From a checkpoint of a small transformer trained on Wikipedia: 48.8M parameters, attention and MLP in parallel.
MLP neurons of a small language model. Each row is named by its layer, matrix (up: input weights; down: output weights) and neuron, and shows model dimensions 448-511. Each number is 50 + 10 x the weight over its row's rms, rounded and kept within 0 to 99.
After each neuron's rows, "fires in" lists the words (lower case) most often at its 100 highest values on Wikipedia text that the model never trained on; "fires on" lists the tokens most often at its 100 highest values on Wikipedia text that the model never trained on.

L7.up18:19 66 56 63 51 46 48 34 58 50 59 56 63 42 49 36 43 51 40 48 44 64 49 64 72 59 46 43 51 56 43 32 43 39 56 44 39 40 42 70 45 45 50 43 65 57 47 45 62 41 49 58 60 59 55 45 57 51 35 30 63 50 63 47
L7.down18:42 61 49 47 50 55 69 52 42 49 47 56 43 45 49 58 45 47 52 46 48 49 47 46 31 51 54 48 62 56 39 59 55 59 69 46 50 50 53 49 56 32 51 59 62 42 66 47 41 61 36 58 38 48 45 55 62 51 54 32 66 50 35 52
fires in: "was", "is", "be", "not", "had", "has"
fires on: " was", " is", " be", " not", " had", " has"

L7.up582:49 53 39 41 56 43 41 64 59 47 37 44 44 47 53 50 63 51 67 37 65 49 39 52 77 63 35 36 67 42 47 59 62 58 50 20 31 42 49 59 26 49 65 52 55 33 58 41 46 43 48 39 34 42 58 56 52 46 55 30 58 62 56 44
L7.down582:41 65 54 39 52 62 41 63 51 47 30 59 38 92 34 44 50 40 43 53 42 41 49 43 65 53 60 50 52 53 55 44 33 47 33 39 62 70 29 47 47 54 51 42 52 68 55 62 48 56 56 48 28 62 54 55 51 57 40 49 41 46 49 52
fires in: "to", "not", "t"
fires on: " to", " not"

L7.up1971:58 36 66 50 52 46 30 58 58 62 56 47 41 56 61 35 68 47 52 55 57 32 56 42 55 66 34 36 58 50 46 48 56 62 55 49 40 51 45 66 38 50 56 55 62 42 58 58 42 55 51 42 45 46 57 51 59 47 50 23 39 50 58 39
L7.down1971:40 44 44 55 39 65 33 45 57 53 41 56 57 68 34 67 45 48 48 43 41 54 57 42 48 46 43 41 58 40 51 50 58 40 57 52 36 61 29 36 56 62 47 46 44 61 59 35 42 56 55 50 62 48 54 55 34 35 38 47 47 48 53 50
fires in: "to"
fires on: " to"

L5.up1333:51 51 50 64 65 34 58 64 42 54 51 65 57 47 44 55 38 56 51 57 45 41 63 57 37 64 49 55 45 52 48 34 53 71 49 50 44 48 44 58 56 54 47 51 65 50 50 55 43 52 47 34 55 62 56 57 34 28 41 46 53 79 43 36
L5.down1333:32 51 46 54 51 57 43 60 59 48 49 33 32 59 41 43 55 53 63 56 61 54 49 59 60 31 44 58 58 40 52 19 56 51 44 67 55 44 55 66 54 40 39 58 45 65 46 41 76 59 47 63 54 51 34 36 53 42 41 49 51 43 65 50
fires in: "of", "from", "allow"
fires on: " of", " from", " allow", "ed"

L5.up218:43 68 59 59 53 74 33 65 46 52 37 35 46 68 44 58 24 71 41 55 51 58 45 56 43 50 53 38 54 54 55 59 40 56 46 35 53 52 54 54 49 43 51 47 28 42 56 76 50 53 32 67 46 52 50 51 39 47 56 34 42 51 58 50
L5.down218:29 61 37 59 45 46 53 54 41 72 63 48 69 44 51 48 45 53 58 20 46 35 45 42 58 46 64 57 28 59 42 49 48 41 40 66 57 62 39 58 48 49 49 44 62 63 26 36 71 46 55 46 58 51 67 65 47 51 41 66 55 60 46 49
fires in: "with", "of", "between", "from", "following"
fires on: " with", " of", " between", " from", " following", "ing"

L5.up744:44 56 49 63 52 50 56 64 39 35 58 50 49 71 54 46 69 45 41 64 35 46 48 56 46 63 77 42 31 48 51 53 64 70 30 57 64 35 41 54 60 37 69 59 44 69 53 68 52 51 48 56 48 46 47 46 33 68 36 39 35 23 53 42
L5.down744:42 55 44 54 52 56 42 39 59 68 50 51 52 35 41 61 61 36 38 49 61 38 54 54 74 52 49 54 42 57 53 47 45 41 59 50 36 48 56 43 28 57 21 54 46 45 53 66 66 34 62 42 64 52 59 45 25 24 44 59 63 64 57 51
fires in: "with", "the", "for", "by", "from", "that"
fires on: " with", " the", " for", " by", " from", " that"

L5.up1302:57 59 59 56 52 48 40 53 57 49 53 56 70 58 45 44 26 50 53 75 39 55 63 54 46 63 71 55 62 43 59 53 37 54 49 63 43 66 58 62 51 46 48 60 52 60 57 49 52 43 49 34 48 35 56 53 30 55 47 45 53 41 41 61
L5.down1302:43 43 50 46 51 60 44 38 44 52 52 59 39 43 50 48 62 72 55 43 36 68 41 51 51 44 51 37 48 34 53 48 55 57 45 27 62 54 44 31 44 52 42 48 45 38 59 46 46 32 57 69 42 47 56 56 49 50 48 57 58 79 40 52
fires in: "of", "and", "pts"
fires on: " of", " and", " Pts"

L5.up653:70 63 50 55 34 47 53 50 46 41 45 46 52 55 57 44 72 52 41 42 34 60 62 41 34 48 62 38 56 55 47 49 56 52 37 54 50 44 52 70 54 42 48 47 54 51 41 30 62 50 37 27 45 64 45 34 56 51 14 63 52 44 49 46
L5.down653:26 60 54 54 46 35 51 43 47 39 55 65 47 52 40 48 32 46 48 47 47 49 43 59 54 44 47 43 51 58 39 54 44 46 55 66 38 59 38 37 52 47 56 71 45 62 55 61 51 56 45 61 50 39 54 55 47 51 65 47 55 49 42 51
fires in: "and", "de"
fires on: " and", "ary", " de"

L5.up1890:43 56 50 49 59 47 30 58 49 53 55 54 43 52 47 48 39 50 55 66 38 36 53 57 53 53 59 58 48 51 47 37 42 50 55 34 51 61 59 59 69 48 42 49 40 49 59 49 44 47 50 32 50 46 47 35 42 37 37 69 46 42 43 51
L5.down1890:49 61 45 52 59 44 42 42 37 55 35 53 62 43 60 31 58 64 56 54 36 49 53 50 28 39 44 44 43 54 66 54 56 47 49 66 52 45 46 63 41 59 56 61 54 43 50 27 59 63 67 43 44 54 48 55 29 59 39 39 63 55 42 30
fires in: "she", "they", "he", "i", "by"
fires on: " she", " they", " She", " he", " I", "9"

L7.up1749:58 62 57 41 54 37 41 58 45 65 60 63 49 53 29 61 58 56 69 39 36 55 59 56 55 45 41 47 43 50 55 59 59 55 58 45 60 55 70 39 71 59 42 50 43 47 46 58 62 57 46 48 47 56 45 56 35 50 64 52 42 51 47 53
L7.down1749:44 53 67 32 43 43 45 52 53 38 49 72 49 37 42 42 56 43 35 36 40 56 47 53 56 41 52 52 67 42 51 46 65 65 60 72 59 57 35 46 53 67 45 37 55 47 54 30 57 61 52 53 30 58 51 56 44 51 39 58 48 39 33 37
fires in: "the", "their", "his", "her", "television", "in"
fires on: " the", " their", " his", " her", " television", " in"

L5.up1534:64 49 70 66 47 51 48 51 59 51 54 49 62 66 63 48 37 65 46 53 43 52 66 32 61 32 50 63 63 46 53 59 26 49 57 38 42 53 56 47 57 29 59 62 52 48 54 49 45 58 43 50 64 45 54 45 32 41 52 59 52 44 53 52
L5.down1534:32 54 66 54 47 66 54 40 40 48 41 65 60 41 48 47 63 61 57 57 49 44 52 63 56 52 44 40 46 36 45 55 49 48 59 53 69 50 42 63 55 39 51 44 50 49 59 53 46 46 46 57 50 69 38 37 74 52 29 50 38 72 37 48
fires in: "and", "he", "that", "who"
fires on: " and", " that", " He", " he", " who"

L5.up1476:31 63 46 47 49 45 60 42 64 60 53 54 43 51 59 61 51 50 53 73 48 62 40 60 48 56 56 50 49 54 49 62 43 48 58 40 34 35 56 74 63 36 51 52 46 45 49 50 44 42 42 42 48 49 35 71 55 45 50 51 54 51 63 40
L5.down1476:55 47 54 57 43 63 64 55 62 42 54 51 48 54 57 17 38 71 60 73 69 40 43 43 51 54 47 49 60 41 31 56 70 70 38 46 50 50 50 37 37 56 51 47 60 46 51 49 51 58 61 42 31 60 59 41 49 70 41 36 48 61 42 58
fires in: "an", "of"
fires on: " an", " of"

L7.up1448:44 61 45 50 42 66 38 52 41 33 55 45 56 71 57 58 55 41 39 51 44 46 50 45 42 65 55 60 40 43 56 38 44 53 68 59 58 55 54 47 41 55 48 47 48 55 46 51 47 61 55 55 40 58 51 52 74 42 41 55 55 37 70 48
L7.down1448:69 43 66 50 42 40 42 52 48 68 47 64 59 49 48 46 49 58 42 56 63 58 34 46 49 53 53 48 61 55 55 21 64 57 54 66 41 47 60 60 39 54 38 54 61 41 56 67 66 48 37 53 47 48 38 40 44 55 43 37 57 49 50 41
fires in: "an", "be", "was", "of"
fires on: " an", " be", " was", " An", " of"